Weights of a small transformer language model.
Size: width 192, 3 heads of 64, MLP 640 SwiGLU.
Training: a variant of Muon for these matrices, 217M tokens, 3316 steps.
MLP neurons of a small language model. Each row is named by its layer, matrix (down: output weights) and neuron, and shows model dimensions 48-175. Each number is 128 + 32 x the weight over its row's rms, rounded and kept within 0 to 255. Numbers have three digits each. A neuron's up and down rows have the sign that makes its largest values positive.
A block is one neuron, or neurons of one layer that tend to fire together. Before each block is what it responds to, as a language model described it from the Wikipedia text at the highest values.

Prepositions before quantities or objects. Fires on short prepositions and quantity words opening a phrase, mostly for, plus at, over, than, almost, about, often before a duration or amount, e.g. for three centuries, more than a million.
L5.down541:131157129118089136107176141134160154137095143122081178114132123126172084124111087151115136125190075117080126114172088118139112099097105115129117094139112173153119112127151070142171151063152176097172130105124117128091143129064155141212185115141130139120129162101075151168150099154133152126158119096129128140102113160067113134141174033166116084124147176110177148104169082123101127145114

Abstract noun completions. Final token or suffix that completes an abstract or event noun in prose, e.g. success, discrimination, gratitude, arrangement, injury, often before of or a period.
L9.down18:084089107099190085119111112096125106151148151093135154104128130134153131151155123092116048119179120070185113151164126118093106178164103091136110098148088144127158095177093164158142122120137110131120154196099181187137102161131066142165073139207078161106133111103143077118182118095215123085154118111152116084173128187122134172054101164107143093167095137120109120100134123125135148202129
L9.down410:158131206099168092141117135157062107146178159133134141123171171081162129149127134113162078120134082116133130110125147149139123122189072125163151135141158098105127061141117149097113122116116155125132133045096171142094161070102081124148160134078148106150158085160111055088105145123138103151115115139128234158114114123156145134207136096124107118064146144083141133114132084134127066190151
L9.down514:150104146041139094083147056119143125139122107131147134121141129110138126151152125144165065103135111162123131147085117107155067116103120165132154170125120160144092087057167140085141110102146185061142118076145158090132085136125139064121121154146120157157165170094080132102151122083155156106087127105108202153105171136175057116151116132158155160154118137059070120103137093131150113243100
L9.down520:124129085118138135087120160152085101132159118100153067172186084177155152122109127109137110077085150129111034088133116150105188152131164186123132122118143117159100133143036142136144157153099170135138104136156136111093094116104051156132125139128149114191121126099171160153184112111158114137104157103131154140138130111138164063129107147128099164135119081130099167100124152105135170206133

Prefix and compound joiners. Hyphens after a prefix or first element of a compound (anti-, non-, pro-, British-), the prefix "un" as in unusual or unlike, and markdown table dashes.
L9.down6:097103116129176193087090171114151121151129137119141077094138111166177172169051143088081140088126129095137138106187146146141132141217111126117127106063106156129133115110154094111136086185149101120160185105145150139148092183163140147174103117112098110099162105170075163125119106139159135153070091192128104109062096128091101135165128170181092131138141184159154148153123142146147181181074
L9.down83:133130112170086193178128121110117162117170164070128128135105115111114139126089111124110138154189117135103163117147150073086119166059188158124133124175155105135148074194187116121079082170061137148105075101090118098112114095170149161136124156173139139021168147199145122154138132127138153061137148070152124129079149117118132147123148159116165155095140138202169043093116129083082143125106
L9.down418:113051133159160186159098125183134143151109107118124116134107081091146094190091112180108152128153106139137106119114124152185129153114143124127111100193139124114153126119103082199112087115109132167192118128088099176118109150101137106124128162085145192077113159166130144132137159104111090111128149163155115171114170147104129046115077139127149141101142137104140088095160157171150231117079
L9.down419:111189134098132115069122130126154156163089132093170182113125072129103121126119110148153071119141090148108157131126108095164154139178090126132116095148096113161102105133197172130143098124113104100128115083152099063203142101090151023145133133093143134068140063120156185117151160090149134190149098101130148099107155097128144071167172094116139133148121075098085059085167116135099117125144

Adjective-opening fragments. Word-initial prefixes, hyphens, opening quotes, and mid-word pieces that start an adjective after a predicate or article, e.g. un(equal), non-(addict), essenti(al).
L6.down15:084126133170132065140132151172114132174075121119103190144068117127127142075193124130072126146138125131127155102159122150189178166166141145148130117128116142171094183131117107097148142078116125111157134131169080136077107117119172054106143112111115157151182151124091060101104148087146112145154146114131138154194148106141151069075079099084166108157095105104157134147095181147112183221088
L6.down115:123080075132105123153109096079083088186080154157163093091124097116091145163064155128120072130158137087100101195107084177119156157181154156127094073110128168107195124145161083076115100131109149076142149134103099141119166109096095108185126111151105127135117089109094090125129188124114103209060192111132127143117123193166133160135129183159112153096118136108162103108147127124158148104092
L6.down120:206134143093112122101107160109132140150092112161124085151093067137135104118141135103150137066106147143088104093168118123127104123099098124080106160083169126141122143098115155105181121097096133126123147136156092156107080142069098119103140064142190087125114065106111094087133100108154175126175095087137195052148168137133172112161121138147175125142126149147123129075140154093128149115173
L6.down121:134184116155116183050151109150136139142178108059137146105137104127131124155144089146151078198122153129125158123135100098148180105080112118095150131182067142159115109126077175066058121169164171122092062100145108071075179149122178109116167102164156132181101140156108165117068133175119136096088165108125174169156130118089129207084090203134137115096130099132127140100096159150094115103157
L6.down160:091136107154085108179158138106105128149138143122112121166097106113164083136158131113124127118135126135053142176118098100122160176111116108092097117199119121165100057115067103131113106080148102130119163128076072094164187140156090071158169123107148112107130118126171119157087169116148141175066132134108028204103151169133070076089101154122117086120149122097164104085063140070141180143126
L6.down162:152204120125158146074141111166139149141210076192041099141085135077121129123143130149143126154097103154170120155141112119126112184208150176076105149147123146133147128139088158098163166162146127121111135148130099108117076155159153096122136134120129112129167175191161146138177122119154170166142123126128143096089166082113118175119102122114097140116098104150084087114134086133118070149140
L6.down215:092122130154178188137119089151079122128101183105164144167134154116091135156117163078097138180125165182166129116169175124106146067140175145172124135128148169122140184115141149127083093128123131160127067105106097169165115099122107094080169126158201128150135113213089075086163085118177139084110107169160154111059138103142099103145100146073200123133087141178135092112106149131121173119144
L6.down268:159082149103125154150140133159136144103163049103180136117128209221132133087138098112133158137151121105147064189155174186126161108092170145154099110124087158108137106124078139140148145164090166111108112097160186166059078158143120078085106146158068115144116174125079183138142143116142093139205120184159168149117173125182099117120115184057122153118161158138156130162117138130130173087107
L6.down320:127206183147140190100171197066078143142136145171192151061109074131114117098124127093146120177165131113132073188202164096153184069105111082083140075162107145164172175161151121150181132122143145118084103134134144108123149122124172200100166095100132109132109151081123148156167025113088088099133130110116109151122175116065084136117131163120167090094146112160059126119113161123140153124136
L6.down327:124105125122145145162135115121166184123142132076105119110136199105134155160151131131189155136157105131151184138136091133105127091196119116164098069043144135101107124132158115098141123107060107153144089107141140142111150131139169062134124121103123168126145054132131100117117128109137151123203091097155118098137168005094084129102116103174142115153140126159153134108102150080162114203142
L6.down357:099126141177126127111134127143106155097140133125123134078121133112189116089159141126162104170164188144168071147120125149085089115167168177144182103108101161126198129101094106089109152174157078119135172117188173120089126150129152108118166158186170118162132188089145140189179124125095087062138123089187158185120090044109150102145122124096122135147141165146178123183179151131128097078154
L6.down418:147132123166126099110162127018092128192113120145136095118135158167181168194142086131120131082185118155137150164151132136160102115123125149126109125023151116141169089143084127132145105157100124064173113103115132043130127109168152075183162124099097205090136123137123117107166095124116112144181112115094091090111080121108150121059114089127135138117187125153126134129146154101093160161128
L6.down482:152120090151096105108096122145142113127104091114119148146123133078102171112073133057142032090166078075106116160151165110109149160104088078088176141088123084173055083119090132103115121115092129117102104130133103196116150117131146112139207097098121176164168155157158157068170152138130137132092108133154126130133148088129188130116103165088081159201103096110145176114111138167161071103106
L6.down489:179116102160138192154122108110143134163137179137118091093134106104105118131121107123141131161155109158087064165108115139119141122116083113116162078087088112122097118098101121111149138119111107093067174087154108105121086128105202093120120133162157136203121141108108171110097112111081152068094131114159159067061149083160169132141120121127167140062218121108079130073117128084126122157165
L6.down535:135120118124122123128192156112090104103166111141149114115157090135146104174138126118101157166080120138135141087170083128141105106142106133130131180164095085107082130171111110160089096153134128130113089068124115113140116139064153124174164104100140128114171062168162178134155126081153148187160128117188144163083129107159161118120069092069139092066034149073201101164133163124143134167166
L6.down620:141154093095135195158107145165134142137124116101109137100127142097133144113025085134154142172167182152122088139199107123132088142093142107125154102139107155118141132102084135129122061141100169102133139134173163065047108115146189125168165060117138133180181183157105116132152136147146144184106071107071139098158111119104119157148093206081089094171084132163103101163145159169174149115105

Abstract noun completions. Final piece of an abstract noun, often after "the" and before "of" or "in", e.g. ess-ence, import-ance, jurisdi-ction, her time, take part.
L6.down24:122121140157105130052128126124103085112201110083160157136200118123175125171066139137187148069090165141155126110136135148032135161126164139143077094145101117155139120153070073088179099111115162140125131161088131143109168118130114113114139121155098094154183133098148103109134117198113159147080088123141131146123107171110083149167155097176090093143125119157150177114113052123104169142125
L6.down57:137111134151125086147162119133150141163184067169103114112141095086126182160114145131147130159058151162131130098178154098182136101076113143101117096083150109133048118140085126136144119168130134134144150113142167204121133156123138083156152114093120124107158128101091107082159116125116171106149116124146141114090131142116117157091076168131061185085158146110111171144149132070083130056073
L6.down216:174054140161124164180131170120152112113104156184157045138160138103137138113147155102132150151095135172125141118197103191063151128148107126154149098126079179136109195141067178114130171080175115118161180142161104171125081097131176145101166151118114133143109114119119050114101085142098108154108085192155131112121070063115105187139139120069116130112090073089148122128141138157069163100138
L6.down229:141156123154182078099190134055135062151110127117206116141153130087139135162114113123127118147145136098109148156144147133065166188112151110102114132135052141094136127102121128153122112168154097065092114079101132116102179120158057193118095128119101132197144146129107071124058115122156156114080142081094187093043173134140090135120164102130137120146113128170181135156117130153155089177096
L6.down237:084134103141098099107142098062123142122106147131132088121168117117167143154098079109095164120125161138134213166197172108086166116144122172126138137089097114126097129157101164127097128127116129109136182119110068095124170107117194109129150148128155174110174135134060121111096156100171153127114120118127075117126132150094104164112174174046055070148083090106127125101067089147060126112123
L6.down259:146094086106131122095139164147131191069156120099124131170093126072107090140085122123170166174177192105118092116104070120126091151125104149100137097153101127192085122135169099186184125106144095182152130165127090139094117129140099130120143110154153183102126100120165121146106142117139111130218105211156120114107110120123110164152082141147095104135124159112158152168082122157105139104136
L6.down299:194142194128108114119183123140118146094096174123173131112132135151112145114136124112158131140105091070123131133084104163135062137154126165143129127077083171108143105164123114095091117130131153122118144109131039121079077138152130162141143123119056140149166114102097143084157104206155122116151116140127183135187033107146118128175139148136146135105110146129123174132179183165179106106120
L6.down309:110086129094106154127078142124116143085125110090100129113087198076143080145131148172118132126114133111103178176074139151169124101161115112149105110154112149148167154102120094143078102150164138055111159145180090083121135098137105125095188107059191093134105133160148159122109093179131126147078195189171090121116110138130129119125137163055086106127168142097207123129106111193155159112093
L6.down342:140127102169119105077135166080133096098098153066092062150169129104142128120088155080144205125115127082106110122134136147114170109115071150085132106178111142094120153176103141179119193147142130096078125116129175100099122061145127135128152113093148093176099105070129146180068153178119094123093143104113185089131094130114193160134128164140149140135142103141101151153088087119106117140087
L6.down436:101077142168130128116107085119105155173135139156105100153107191142136142119147159161105151098069127161109122155179181102139109092138107122121135143159080184100053154135153165109107116112127169185148108155122108178118090164110184132163133053096164162124136173162148111088085104165123144117172128127090183088092182136148111118130042137135140132069098151134028112138161120157165088134098
L6.down442:098103166136120129149132091148148152123146149118169152122134063154089192193075207100099155152096108171098126120114079156113136059089197133147091152138095086142123154168059104132142116132120112117090135126207162093159075136130155119159082115083113098139113080158113139150109159104165142124092159170062116103065125163135151108153124181061154084068068112142079107114095095116162125110100
L6.down446:109123123222122143180136160141135171132100142094136179093082091076126128077145145125136155080085155131148180167125146117157119179142143148127075082175101200081117102123087168073135117123054132146127124162141106117096137120153132103108101109063143093147156154152150155109114076100081093156193196121105100157094185156115081109093145095118160126141172134157148078147155118130140195113125
L6.down545:127153136105105128169154148162139186165071115175170166122132146157094144081115096118098143138113130108154147138198120125116156146149114134088136140122153156137074167116151123096166173084109160105125143183176114117113049144096131190115159166072113191155135153150142116152150136164159084144160125164112188150116115156090134152051037137129107131040198165087103093134090120110125162066143
L6.down557:099163148171143084156126138131157106150138106105136102161143143081141132163128098095170110197127112113080176116075130108164199122148119156114099139078145132109106101112102112164143132097066133126152147094117178102075140136114140074155159170112086118164147132112188130166129131162152095111102160138107079203095148103125141128131138162136115169135142111109101151097119085141144153178081
L6.down560:075177086148110089076138102195101138083041111174134058188152096096199117102114170123075132084141164076130151123126164096157185132170114117174115126112112113132084141149100107129167087111157114099113087105183139142158193096087181109076176150116142132101119114071147126143142099128135128160144188144120143157107135121120152130145104078138103080092136166100078069134124130125126124085164
L6.down587:172139138130122092192151169160087131170128131135124093122122155093156141136140176116104155140103156094142156134113195220112150120180114125149111108073103113131069161148089091105084129170145124130130068132142121104074101149101118217086115172103106138154108107135063078167102087143131181150055112179080159141143133141184076144139162113147078145132135104108151114124145108119104142109068

Predictable continuation setups. Tokens just before a number or quantity, such as about, than, or No. in chart peaks, and word-start pieces like su, remov, can.
L9.down176:092101111164074176128122118148125136160158072151139129158142140130174105136098072065174117137122066087129106207102118084116137149101147121083109129161161134122096088127163146179131162115132114139088143078112094095145115147129142104160066118067095089115111148101155113171136122122091108151181172131064164170117133106133127151193106165079120114143083105163150120097083068163143147120173
L9.down383:130134119176120147100089117169116033124156094158131083149126062125098104173152096161145155143092083140129137094125161119089086131157127068112145141167092108149112134132129108148083126092130138106093137125135157138126165141090147114119113104115106091109147116136110149148162140093106178132204171140104138104096079138097102097094100145126094164108098149052068105123194126114141087088117
L9.down428:140124132111112107124120119074156153115192151139083118106098083156187161089140138144096076100192092113132137123132153108159143078192077127086096158131042138136135114094130131095055112104158111136122160108141129127187164116113155114099086104062116144146088080127164138114148156101154149204145119118171136102086085118084077101118119167153142184123162150133189141122074169086169147084204
L9.down554:095192089119104129092129144109180171120142093090090140083108099163208095172183141146175136128135104154151133089102167110122165114143136070105063091167134137108144091110100125177142072115121062137125093071108124079125064135175114205133162178155086069111153120102144147137113083117116186155079180119187118086144065133119134183139103170134170107164120135115089100122118096188135124142074

Quantity and time prepositions. Prepositions and approximators that introduce a number, amount or time span, e.g. more than, about half, up to, until the end, On 28 May.
L6.down40:103140130219085144130131113133168143093075142110171079121080142149122081142158172125141096142127108119170106139079141089159185161194089107090160099119097122064162135115109164120145141109106156098167146139164131145176077065175125188079174125162131126126190131142090119088126171255127156135138132169131136175134122127098141082097168166089143103106155130164158107124144132151121170182142
L6.down137:111091128148142110127136132152151168182084134140081086122165141121147190144157157166140132176100112147166098089127067118156133130139120129167155171148224082125121099074097141167157119183082058127135169158144112086188144130145135137117095133126067145097100147120107072148120116175179133179176156085083104118078111141125094092149181111100118101188167098117060142157146121129128144125068
L6.down156:134101104158106112152092170124109121117077091150129138146142200162108147105135100149090076156181131130099173143116072108066153104114154098147124083150140156168134101154147101165175106135129132124174112126181119138111094073127142085092111086117136052170113118167158095129156129131099117044140177136150049148135132218078181115115162098124146119090090107079119164117132123180143103162063
L6.down168:088128168118149133114045123139077102088090103053116082122114100020114135103115163083111169092084166104119125158156109134106105121121161126128117124196093108099144103131122106070098185127113104148167125103150147131148103181141140120078093188138094097112159136089091148131179101173101132176036111136128159152111148057139136164131153132124090226144084140184180086199141147143155063148131
L6.down181:105117140182164159106110107135127087145095094104116139130135211090169074083165097084146196132105120105158189077122120105115114194192095092124069140109126102179148110180164120101125133098120139124145123116151103079182107112093197005127114062105143146157158098073174148143175115105159109170127127121147149157121119113126146141148115171156124087168183079116131155153159122166134095112148
L6.down228:115122169154173147161175100110150152183139090138156121124144086102148124184115062154124146074171098143130183130101151118126104115135187159074127149072060116136189128109155134105118160144080111148193147113104125128107167113090147101120102171139161196136124122120104141129157089109115137148088126105104154070126193149129159150189143144103094122149094187110009177086081097139095167131117
L6.down243:079121083170106129163135088121133191198131101131124155124145143144169165110138107140092147134101150131161101101166180152089158102162090142175119118141138137099169112167133116079118131157098167126161117137148140148106164113144160175092135174066097115112134138159134175102108135138125133135007173161145156100095080110174124109184150137109137167104126113120148089086132184157166119169107
L6.down270:148065092112089120109134129168114168118174153180184119154146143186123067074137154086095106120113122140133158141159210151088176116122171120173135102153121111097075077172149157155132130129087144116153165108110153125171097088084118133103117118122069139088178141126131147135065130166153075183087143105156176157137106081177186116130070118157079137140130096129153112135130098146127153135098
L6.down321:165154117206126159079125148173129177119184115052094158101148129196136152158118168139177145117133115131107152080127129106135068116191108172138132105095106137092137121118159119099128092091135164175070139143139167123157152113143095175233125101130147145114090140088150121114132103128118140128124140112124060143086124061098087150113168119120211136130155108140125135186154098116096098173120
L6.down377:123108092141117140150154134150079123131105163089169119114130093066065102147154130100144143093107153158125158104167096171161149145151187137158132090103073074130085120108140116167146151172123134191130095124139164071175152078148148128105096074149093134166150108166221147101062131149192133101105109096135181149113159176110088106160120124112069158119105160106190147084096072125128181080143
L6.down465:093191170121127113092091174153081118121117171111082132116103055112089142136075122157060085110079113143102124152207095120120173135134097142050142191104077103142107097057087148160125119154130124106171109158165145163117138156082152125109143000137074110136140159135129184149157137112139138081140103178084191084163143107139110151151145113108133174108120071124163165117121091072170159148120
L6.down512:100084117142147075108143132171104136138139142121180146124119109136149121087132153144122066167067130109111113084180049103084150207121118107156182105124105138089157108177130198075075102077114145155064077126173116177153088125142065154123094138126139159120161178126169146193089096088134140152110119135142117144113132074071111135140152102133178144185112056115145143175141087102145184095109
L6.down582:143126142131114116118148100134135164125125116119064169118097135076069182092121128095116071135132091134110171112156171139096170115105147147143160107173145152120123110111133133155171103093230181178176090069130147107100097118114109052120120114092118118132139125109123145157099164130123175148118161147105203093147161171145143164189050134186087131114084096110099164098118078151069141156097
L6.down599:085130135075169130159121115145160143170180179128101144119092055138105110149149135143097108159119075126135097122141135094176141118066185073100139125124063090098151090131089118136131120115081113149138135131148204112175138135169167113120063110100133069143139130122105148102102131116218159170158138137150159129103179116106119150148079135092138118120127140158094150129085111145175124140173
L6.down637:109090121116113150141140187063171145134157108165148105109173129117104138028071092137089167054174132093105189138150155182167124069111153082122173164104121168111091088129113132152104097108120171159165161089093183134109179097109087133165121116105143165160147121147172082106120116156130115123144129163089039154101109150153127123168150101145122127114153068141130125083115169095150097106143
L6.down639:104112152161142116169148111132122148124139126183104124112117123141116067183137105143160106161099170113205174136139118100088137147105125124174098073110134147112097218132137108103090137104141088126170166152125094133144144068131145056117117179115144129107100116069097171153110118137049122130116164161162142136031171070121093129147146137091079093174148145115085156131136086147119119169141

Word-completing noun pieces. Final or middle subword pieces that complete a multi-token word, mostly abstract nouns, such as pol-ici-es, te-ena-ge, explosi-on, fragment-ation.
L5.down292:144154133134178095129156165088118082096135146101165149144125138075071094111084152158112119155144086119136154167144106154150162136135127154121152078150156097109085104087102123103076192060082114095137120191140143150146167150109075152157154157057114144175123160166128159144103122084159108162063165119090133103171086159150112177117155151167075127167122109084195136062132151138094148112111

Paragraph and section breaks. Fires on the line breaks that end a Wikipedia paragraph or heading, just before a new paragraph or == section header; also weakly on slashes in lists.
L9.down64:090117134065141121138106144151141134133115170088133125140183185177108121175134135123174156107102102138089148119159122156091107074108088130149111133111144135115126133055098108139100143133137057104149130128110183138155135164126099000128103056151109108154118118114129158141129111100151111107133194141211119108094128142099148153161154144151085110196145133083169089075157107121149064153069
L9.down163:151117112140165115137113119154128107116203133151093088091108148129097177098109100158138131126142137123137137139128120109136176088172172143158129116104142134109129109149132157160152086065125149151169076159105129122155105175146151163107150214072128183101137118140139162096170181104141170151065170105098135165109148142134126109082148100156132129158130177115133133156091132163112163071130
L9.down230:158113149146119124071160122158146129151099070115150084149149151162123093106105163113112106197108099064079129087138139099092173188132136145108073066130167063112119068174109155100132044073149159111105126056130072163102120168141191051161090111132140121136146141140108149151141132136115148100115106138100160137139129110192118112072166119174182121128113119109152176095170158118137167059091
L9.down405:120142130185115120073140136163111145114132188076124070118134141133154098101117192150178110137147126110135140064128109110149091105143152193120112130101122106145097175144073138077190102148120126174127174072115129156132133124178099062121086155141072074135114094135171131125178085128095107126098178147147141171163095133100098155119140149092132125154162123137150124115100153139131119104137

Opening quotation mark. Opening quote marks that begin a quotation spliced mid-sentence, e.g. after "described as" or "commented that"; weakly, word-internal pieces like "ro" in approximate.
L5.down428:138128156107113098051128163150135095129095094134159109138076192109157118137137156098153130117144218061175163151173125148173084141126168113136145103143153145063095074095160143128127154173118167136154111130123106131104137192123121099077164111144144124109077101125136206129119108157116099097046103158089131170107097085121082158073175139149117140127222125153123141180114115142166157166136